Weights of a small transformer language model.
Size: 6 heads of 32 (1 for keys and values), vocabulary 4096.
MLP neurons of a small language model. Each row is named by its layer, matrix (up: input weights) and neuron, and shows model dimensions 0-191. Each number is 500 + 25 x the weight over its row's rms, rounded and kept within 0 to 999. Numbers have three digits each.
After each neuron's rows, "fires in" lists the words (lower case) most often at its 100 highest values on Wikipedia text that the model never trained on.

L6.up238:497495472526502521488521494484501508484488501481478489552519573548503503528542531486476507484492504536510529494500511492522509480486558486459461471490491456518468510457469468484489495431496503478515468472500517476507478524448504459472511478469551527484490501480504545553531468476484507510496491494495505487506541484448476516519514476492519471516512496437487503477506478509498466546513500494492469530485492542506540505515446479495460551481471483532485486492516533517522493508516482511512496479476504491508480513477488498473500455518538490454536453540503510513516531492520490493
fires in: "not"

L8.up639:500516492526492512494520506496506467492482524499526522514534491464500518520516498497514524474520500477494490471457536492503438489485463474479502484523472477484495599497582467463510467487499544511506520516530513506533502461495500507472503470489504527482528547547481527497534475475489489501482495511491442517476502455513488503491509473458501547564545463492481513466464478496488480483500463503526521520492477510510478513524509493483509494491523454494493489470486528501534549533488488530451522494489530442512485523528533505526487487482532520484509539519514498502483472507484504515
fires in: "power", "company", "service", "lower"

L8.up137:512523444533521458460505498501526488486496500436538459498540509523494499514505517502496500555516481493494493505535466507538531507495521506527520492462488482489511581512484493458522481494530497481511501509565486482481502506483492519496494528521490453537506505558489496502482504478496497524495519483464522515471493535490502470489493531501552472455514497446489480501484502481515510498468480458493529512509512509462499469467512546536485480488496533462468492444523501486582512493495493509502520489500522516531513448481498513460485466499504463467462514504513496508527462494510529479
fires in: "it", "massachusetts"

L13.up707:487465482508528570477511470468490509517486538498477537444482481483485487505506510548476495496530489482448480469501457550458488512487516458510509492484456512477520453450520516515517533485516514502474527522490507476484551498492500484487472486474553466455488499470532531475474505469497515438500467531454476505512479499485484511516506516486519455498474528536454482488528480491483464468496518518485479486520507477487499497505522504488486557503481481518522504543505495490501536476502519511502531538471514494507507508483467521515526475506476465530512472521517548465481476551513508511
fires in: "and", "is", "but", "was", "while"

L8.up368:490482473493509469463487508472475474480519488428504454476540510520459458487499525494520476523509486515506501558555476463512485501475537501485497509482483500494524423505472521439510530518496487449520515511493482496485512529478488467470513518502485465482512529526503479498469517486494501524489508493514520461490518531497502508456494516489529479554523565439531501470537505507484524509498499460468522472516540496478510454481450505528465514523498542513481497500530497489564481513522519502531505473508489546485529474493483485454523486515496505496506490482474488508533508494494509484
fires in: "it", "joanna", "regular"

L7.up500:455533520528466508458508517555512517482494487536553485468497505518537455520508488475509493463499464538506528533456506504498519484512512507544529527475500462554492529532557510484501510517508512552512500539492522488517469491509499513485521504526441506517517543523514477535474529564514452518493519511521520539478480486498485485511477527490531493468551514486493523543522531490519469466493463492525496494516507539510482532459487457482486524530483479513467497495503486493504473486500487538443497476495507533494482526498489493527511481508532519471520458508508477490491499521478541472
fires in: "the", "based"

L5.up751:508511521451501514522509514526495516499483489539496478550495527473485510497492475500515502542516468560517507511472495482468520491491516545486447527494540462492487502534530495476493515503481482527470512481473511507505484499473528524531505484501524510552507473521504453508500531499483476496477515478487482487495487530484476495463517491513510519459488509501531476524517468460526524438499513464523503489485526498499466537504461506482419495459526474464481500467474498511447527480456486546457498518532503486513502428515470453514526487472526495490498482517513503513496517516521574496
fires in: "she", "check", "six"

L12.up715:480495504468556479524529494525506502504491522498503508491500507486491519521510485503510509520483510535500510499509494528468502467545479496506515525492477489524475497572507508543513493504473492516486502472441511507491530508477510475544480497489509539508493486492523472497499486459498472459541494490527494461509517518484564465483467484499519506533483559530504482505504523470482470539482464502456490514456449469517545499474513505448514480502528542480507559502504440468507496461527507540522521479507475471480441496500520490460487491557522504490547491518481485504513485487510562523
fires in: "after", "in", "with", "of", "despite", "to"

L2.up244:478460488516488492468487494460501495487506511500512486494440492488482484522525528529475457482525478578479494522481456524457507497563490526481473509523519516499506508473481490508491548505532492512550508512533495491520438522498508517512509497541508443510483499489519529465472494491517477471448520500534463541496468509525487501497497455518461511498517504508447487538498508499504554500497531553490511490494500480535450480473518471496461485480457523523520512488494505524502496501511488445488515502467531489486486506503503499459469507474492526566461488464481523512495544517517503503
fires in: "episode", "party", "species", "games", "case", "teams"

L8.up104:507529466496512508467483502505515477483460503453544489502520491514466487513489526465493492504530509515505502510525511551543560512506524515508542497474470458513509489500455478469504454499519488463553480534527461478494487509452482538500479517502482472523510527580488495528476515483520514534499502466484504468474502521478524483492514525478522484472501508471508498474476530457540518514464479473481476495489548511476487509498516525494481483500486494454497493431525531513566512463525507489486521483506542502531514470497524540514507470510467459489466471501527495511554489494505482506
fires in: "they", "him", "it", "vortices", "philippines"

L8.up284:490478491450510509446490507478501487484502493447506461501463503508479457501468538506529512522496515502494552524505484478496480491495525511497516506491496489482489493492490500474502510517503479465478498473499471478489509476523475464491471488495486452496498537499488485503509511474476486494508493493530474497496538484466509498444497517505508485515529564499511501421493490506478521492501498487464512497532543492487531436492499485534505496513478520563464484520537488487611533500502513505517463452490481606463492491508484482506492469489502507510486487515467501467510531513519495506
fires in: "it", "also", "shot"

L13.up183:510499485487483523492481484484475499550506554486491515523513506470496509536572477518478492500486503520528512489482539514522465477507513502505520525457509529520459521530539510562518495520501521491510484506498549542513458495506512526504520487454521461506497503505482490497563539486521502513470512525464482500485501530523484500518486504514447458522479488516455509499487566506528488482479482528490489466485490504512456489508514483522526487479505516508540509514523464509465476501493518516503466530501541459472529520493548495459525473516490481543459505546528518477518450527538450501
fires in: "which", "where"

L13.up26:465491496513524523481509516522490502480504525472471503451501476523475490455479506482476522514538472528485487491498519486491473496554486496487521526521495518509513508495537526505474506531467513521522488489486513506479499486496490512492468482498484497453571459529473484492485529490504511491532440496500546550478495484453501454514490523456483465477509535500483474486506488455547480487516510516534487493471530517513523529455455476499526472503455560488488517483533451506461489490494484514540511550483533523528521555516490476496476477514434496537495483511507508524477493498494516550
fires in: "as", "while", "colorado"

L16.up140:488565514518463488444480511465480529476492504481496505510495521518540514555530496508504500515527509494532467488488528471513524539493520481536481513468494513562500518532534478507528514498482485539510473525495561482549473461472495506498495528537481496537478501475491494491446522529514503524487515540503505523501439507499558501476501506459484495475503515540509457473518502473506486509453500515512535570488524534482518483453490500480444473522485529510457489475463511490518500495526516508504519514523530493522524495500514478516465483519482474536520509511472494477500512513482532535
fires in: "the", "he", "its", "and", "federal", "his"

L7.up303:476512547488503506472488561538477468548511499478479513457494529512497531489535469504493504545526519494516499488479549500464494546524442497500521556504469512551471460503521502545463499450530480510504481479502518480476514465479508529444482523483510491513495476476496483515539497537468508504508495470518504509479503466501515513453482569510522526455498487503516518496468482513527512495518469510475530477517520502520486475482514516522485516475511508469459525523503489499521495514512501499503456504515484510514515479540486485458501474517537523493497496445470516511564494526538548477
fires in: "bronze", "total", "0", "of", "utc"

L5.up131:479469479481477500473526543484460498476490493508480496496578469468496508505510455530497534496494483477478502507477495539527459477529484523496507476479513491528488461518517469513523480468507488480517510481499528538510464485472529501456530478540536536497481532483494477477486465490512518496531455498465512505489486515485542514510486501502490523493489505513455491465512492541520509549487526517476510484492506492501516483513482516539531503519503495503505499489492503510540432471547520493441476493534509482472520515439519497443506508547461487494436510529532490511536459471489481459
fires in: "in", "where", "until", "following", "temple"

L12.up710:478527491525488495530499501517531518497541539480536457466523513484555524515565494541490511534461507470514503473501537543483532444510526453485539527469556520485475509513534516488517506502526496535522463517527518498518487499515485502504477505508470485501483546521490475509479474523465498486510462478490468470437514497508514515503511481454468472521523469516531493476506530506499535495478481516542517491469468521543477519472465485497481484515489541485520529479482492542478524539495521520513510527466521509531518494517515513506518516542471466461483486510488510532531497449505532514
fires in: "has", "microbiologist", "voyagers"

L16.up330:519494486514509503476490545480501519471492527512509509519485521482551498499472518500526486471504496503469506468484513530508529484479512470511513498499479460488463489506582510513529510477487565506501539497511542454495511529476484513542493497506511507461550499481483497498507457497478510474502501479498469533438558533471505491514475531477568488498522522498505490519510530462520507493475508464497495528464488500468528518531499431506464468495505526475491508463490524531530523525464517483497498478455497504518523496473511496522548500538498506514494490472584477480490478479493528469
fires in: "have", "has", "had", "is"

L8.up444:503504508494492501486544490514521484515503478516503505489481505490502546485525477470478529498510504491493484475462562519472485496477467498468466496497496499474510660492588472493514513503471502513478516496484509482511522506491495529515508469469546528480512464467476499491538463494465519476500505499514480538512465521489509481507476469471504499527490470495477521506481438519492503489514466545500527540486445532518490488509496501474523529489524474520472497465494502511481507486487496511473497510526467496515486517474510485538479503474523526491484528521536512486493467501509504504
fires in: "s", "lower", "power"

L8.up113:501527498468487485446509511460506479448498483472497468566477502497502457514475534482527468517549506493519503533542482470503493486463515505458503531486506477525504448498507475450511428511505464470517483533528483457500501477502471473482487500508458462466482522534485499529453522494542476515501473495505500494490522514487504495480511510483491523506535522425512504455490502497526505506499515495536532490525517516479488495488483496528431542476485499520501466496503511527570507526536504533532506487488508523518514487524487497491507503542481546516500486479474483543530510502485485508
fires in: "it", "actor", "philippines"

L17.up46:498488464510466515509507454503477475492449478519520504478495521445484511492491491516517554512507513531496482484524451503468534485496482521488470524459543518510474491487514493550504487556520558473482512496523500474472496508468465442536476461463465528476488473501490459529503521483517508490545493504499477509489450462507551484466555500482510500460519514471482462502530513511470480494470518462481515511501475481477485502522447469483545502531478544518508512518490471526517471505502514511502532464483512484513500495469463545510449506494475498524527495491538492510487496502494529524
fires in: "it", "and", "she", "have", "he"

L2.up639:493495513456492532485461496499490491508538508459478467505511538509484538470505511503515527465478504503527489532482503487474486489541507467523519475527517531490508475509491457464517520535500457499515484541562458498503494559479489543529512526480450431492502472493510521504498534454499449514492489471507523544524494536529485531494518488515503540497533500502485467483527534489510572501523521487504518472505513500520484464507512515480548462479501494526527507504457513506490496497525505481517441492511505535493482503452477523498501536465482500512492450513492534463502490491520556506
fires in: "country", "episode", "community", "code", "teams"

L16.up571:498463491476536519497500486522496524538533484556461511534462490479528496463475516531439500544518506480480475465546521481498515506482535495508490511545461504468504502545513526532478461520532496491475492509441508481539503558517539529508510483491478499480516507499459476529503527517483481476522504503509534471493544507478523485518515511491491508473505549480448489495489512504514516517474524525497543514489529484545484518516522472532504484485506498503483562494507491493460513439489491464529493508506476478462539556475490492534500523512517497465515491491491482529514449538498526498
fires in: "that", "while", "if", "because", "when", "after"

L13.up592:522483488462520516506504513522488504524462480470491474479537522500517472461481493539512494515467466537500455470499489491474508492518442474472495539445468462483496543479502494520490478500495520535495479474474492477493449430511496513482496520479475511481486490505513495445503483511499506495529484510489452492470497491469492543518450487518496516482506486519549457497506501457481465497471513504484563493486502466522461480476504505477530448488490517500469523518529447516539500501494496512510517510471501504517495516493512515510501537530487526446547496524485504479492526535559451460
fires in: "after", "with", "before", "in", "if"

L15.up226:544478464507467495523494518509487501467457480526496492511497499488501493536456521490549526495518489516504536508482526487468494473556454493530508542452503494522520490484510457535490519539479505479507500492488519534447472487440489465480485482492453499489534484493475490449511503502527521529526506497502523471510447489490514485498477489475498487531472495510521470521513503487478468497480510576554525510480460500524508531524489465529541534496493525489517508514499492469513507537515525513506466474495540496508487503506489495487521495471470486499528515442553515482543492541449546511
fires in: "and"

L5.up385:514496549477500475497508502567517488504486489535475482552493524500477484493494479478516490507516450548494500495483495489486514511476518497525506506517500493468520504509527479468502519485476502514532496454461467514496516483480502500493493481498495492501511498521473457521504495499499457478477500530523467484482471503484503503437490518536476464494509489483524498541532486511514547467451502449489471479479506515477464529523477511525481482480557489475512517463432499492488550462483518549485483466565482461519537459516480425517455482475458498514505487471511497520507511508456512516
fires in: "she", "it", "nephele", "between", "that", "six"

L8.up335:505472489471468489486521484488502532516529508497476526523514490461490481494519488533507509523502480494483502484463520494476490496499441477453451505500470503499516536503560446472499495486512551492501520509465518518541483473490507452451489499507506491456517549519504516501511502497441517464503513524498471510479479470505464512501521497457501554558509502473497510504501502538448503507511499487531514530510465509512499464498476478480508481498532500462496499524456478522518523519481507494525498525517491477532480513481514492499494527461577564470555547482480486510483488496459481548
fires in: "new", "command", "lower", "middle", "mayflower", "power"

L8.up92:483497502526538485440507511487522473476502505432530494532465473492539516509496524478493515541507471507488503524527451458489500483447507527549497487477484466482492554510498478456565490485526490516474501499571494468509493513497487484518501529498474463512493500517466485530474512462504511487508502497503540513504483527477508468502509504484542497495510494476472495460433548468513505485487481499463530528506518504481483476496520513532470516494499478511482495508517507504625511482518493515482496495509516544530499489514489517493507518526491468490464491550509489478507487490502506499
fires in: "it", "style", "vortices", "launched"